python train.py --n_layer=13 --n_head=3 --activation="tanh_gelu" --norm="layernorm" --tie_embeddings=false --parallel_block=true --batch_tokens=131072 --seq_len=1024 --steps=3375
MLP neurons of a small language model. Each row is named by its layer, matrix (down: output weights) and neuron, and shows model dimensions 32-159. Each number is 50 + 12 x the weight over its row's rms, rounded and kept within 0 to 99.
After each neuron's rows, "fires before" lists the tokens most often just after its 100 highest values on Wikipedia text that the model never trained on. A number after a token or word is its count.

L10.down342:49 43 59 47 59 39 30 22 51 40 56 37 51 36 44 53 49 39 35 65 59 68 69 46 20 57 51 59 68 53 56 42 42 54 29 68 60 54 55 53 56 43 37 48 39 53 38 25 32 49 46 57 59 27 50 32 21 64 42 61 44 50 54 59 43 42 44 37 50 48 40 52 48 67 42 56 48 35 42 42 65 73 43 59 41 54 49 60 34 81 70 47 43 46 41 51 58 57 45 46 48 67 63 43 59 82 60 46 32 56 56 60 47 38 37 23 50 52 32 48 38 77 20 56 58 54 57 40
fires before: "," 56, "." 7, "s" 4, " O" 4

L10.down377:36 55 60 53 43 25 36 47 68 55 54 48 59 50 45 47 44 62 42 57 50 48 41 39 28 65 36 29 62 50 50 62 57 55 35 40 30 44 40 30 39 57 54 48 70 27 84 54 43 47 49 51 50 42 42 55 70 43 50 58 55 48 60 55 48 42 60 52 56 37 57 47 73 47 25 44 70 50 64 64 60 43 67 56 46 70 50 33 34 46 40 57 59 29 70 38 38 54 46 37 45 51 59 55 49 51 48 43 51 68 48 43 59 35 42 27 64 35 45 44 66 19 36 52 45 23 52 65
fires before: "s" 20, " the" 12, " to" 9, " of" 6, " that" 5, " a" 5

L10.down265:47 82 44 32 41 53 53 27 46 34 38 70 57 45 51 51 53 48 47 51 31 52 33 63 50 53 45 50 59 49 62 28 47 41 51 76 72 56 34 52 46 52 41 45 50 34 49 66 44 49 58 53 40 47 62 41 42 40 27 62 65 58 40 29 69 52 68 74 31 60 61 61 57 47 45 47 27 40 58 39 52 63 43 48 29 44 49 54 55 61 40 57 52 55 69 20 67 45 28 59 34 52 85 58 49 59 57 43 32 60 49 59 61 50 41 44 52 60 16 52 48 69 32 64 31 41 49 57
fires before: " to" 15, "," 12, "." 11, " by" 8, " and" 5

L10.down422:62 44 47 62 51 44 44 45 37 43 39 63 60 52 34 33 46 61 45 60 51 46 66 56 41 52 53 43 21 34 70 76 62 57 66 47 41 43 45 72 28 34 40 44 80 56 35 57 24 41 54 48 48 47 41 32 41 73 67 45 55 58 66 49 37 55 57 60 46 51 43 40 54 57 60 66 41 45 39 43 35 63 55 53 66 37 45 67 57 64 20 51 52 45 58 32 23 43 67 69 69 57 50 38 54 45 70 66 36 63 38 44 44 53 63 28 52 34 52 85 39 36 39 68 46 56 59 45
fires before: "." 28, "," 22, " in" 4, " and" 4

L6.down7:59 46 25 31 35 52 35 57 72 58 55 46 71 68 41 31 57 52 28 64 27 41 56 62 50 55 14 39 48 27 52 41 52 57 39 50 52 68 69 24 44 46 48 29 50 42 40 46 62 39 60 58 58 51 66 54 54 62 46 25 54 64 51 62 61 36 42 57 63 51 59 43 57 33 36 55 61 49 51 59 59 55 34 38 73 39 33 71 50 57 66 39 47 57 54 66 35 62 72 63 50 75 65 28 46 38 58 53 58 71 57 37 50 55 68 52 40 26 41 51 64 55 46 56 40 60 51 32
fires before: " States" 36, "ish" 12, " a" 8, " Kingdom" 6, "y" 4

L6.down276:54 69 73 35 38 53 43 83 51 64 62 47 68 83 25 26 64 35 44 55 45 45 51 48 48 58 61 54 24 36 62 56 51 36 48 59 50 48 69 42 37 48 39 51 39 48 30 40 43 40 46 34 39 37 52 63 39 53 60 67 32 44 38 51 50 66 60 42 25 50 81 29 53 33 46 46 55 48 63 40 47 37 49 44 68 54 36 52 49 29 73 52 47 43 50 72 46 54 75 35 48 58 38 53 60 39 71 49 65 58 52 50 53 70 47 53 65 48 71 44 53 55 54 51 46 55 44 58
fires before: "ic" 17, "ment" 17, "ute" 16, "u" 9, "ct" 9, "le" 4

L10.down136:53 31 42 58 27 61 46 26 54 36 49 46 69 68 43 54 44 38 23 48 45 47 42 55 43 64 79 60 49 55 71 50 57 46 46 38 41 58 53 53 40 41 48 52 64 26 26 55 47 55 43 54 69 27 42 42 55 46 56 54 48 54 47 32 51 57 64 60 45 57 58 64 43 43 36 52 35 63 46 57 38 63 50 59 62 33 46 66 64 52 36 36 26 53 54 48 62 56 80 45 56 57 78 65 38 85 46 23 65 55 51 41 50 59 34 51 55 45 34 36 57 72 66 22 51 27 58 38
fires before: "," 18, "." 15, " by" 9, " and" 8, " in" 7, " as" 4

L2.down512:49 56 53 34 54 57 57 49 63 69 37 31 59 63 47 36 34 57 68 61 32 21 56 40 52 69 58 63 38 54 46 52 36 46 53 45 47 30 63 37 55 58 75 59 47 57 56 54 56 46 74 71 77 39 60 39 28 35 78 59 59 52 62 57 51 60 30 59 39 59 73 40 52 27 60 73 49 30 48 48 48 52 48 66 50 52 35 51 38 36 53 51 42 34 47 46 28 66 62 55 62 52 42 43 49 65 63 58 48 50 56 39 48 62 19 76 53 47 62 61 62 42 25 48 38 58 26 57
fires before: " " 25, "y" 13, " a" 5, " in" 5, " un" 4, "ti" 4

L10.down682:43 42 77 47 61 37 38 37 58 67 38 61 51 75 34 45 61 37 39 41 69 60 48 58 45 41 47 28 59 67 50 46 65 50 41 46 37 57 60 49 33 34 56 39 59 69 60 46 34 49 56 46 67 55 44 35 39 35 68 46 31 55 51 29 70 59 47 39 58 68 47 44 63 53 29 40 63 61 57 41 41 44 37 71 47 50 57 63 22 72 46 49 53 29 43 47 59 50 64 50 57 56 43 42 47 50 65 60 53 55 36 43 48 41 62 48 19 46 30 56 69 36 41 54 41 40 58 48
fires before: "," 36, " he" 9, " to" 5, " of" 4, " " 4

L6.down57:30 45 51 28 34 67 30 41 56 67 57 41 52 51 47 69 40 65 50 61 43 49 51 58 54 63 51 52 54 61 66 50 22 52 41 57 65 46 51 40 48 53 32 53 28 59 65 48 53 59 50 38 52 41 33 62 62 69 53 50 50 43 41 50 68 39 42 45 47 22 83 55 46 30 55 43 73 52 48 42 43 39 45 56 58 30 30 55 46 55 73 61 42 70 21 48 44 49 70 56 47 38 51 62 68 51 44 69 45 51 51 46 67 61 45 69 32 42 50 42 60 57 88 60 56 53 36 59
fires before: "s" 23, "ic" 12, "pen" 8, "ct" 6, "ed" 6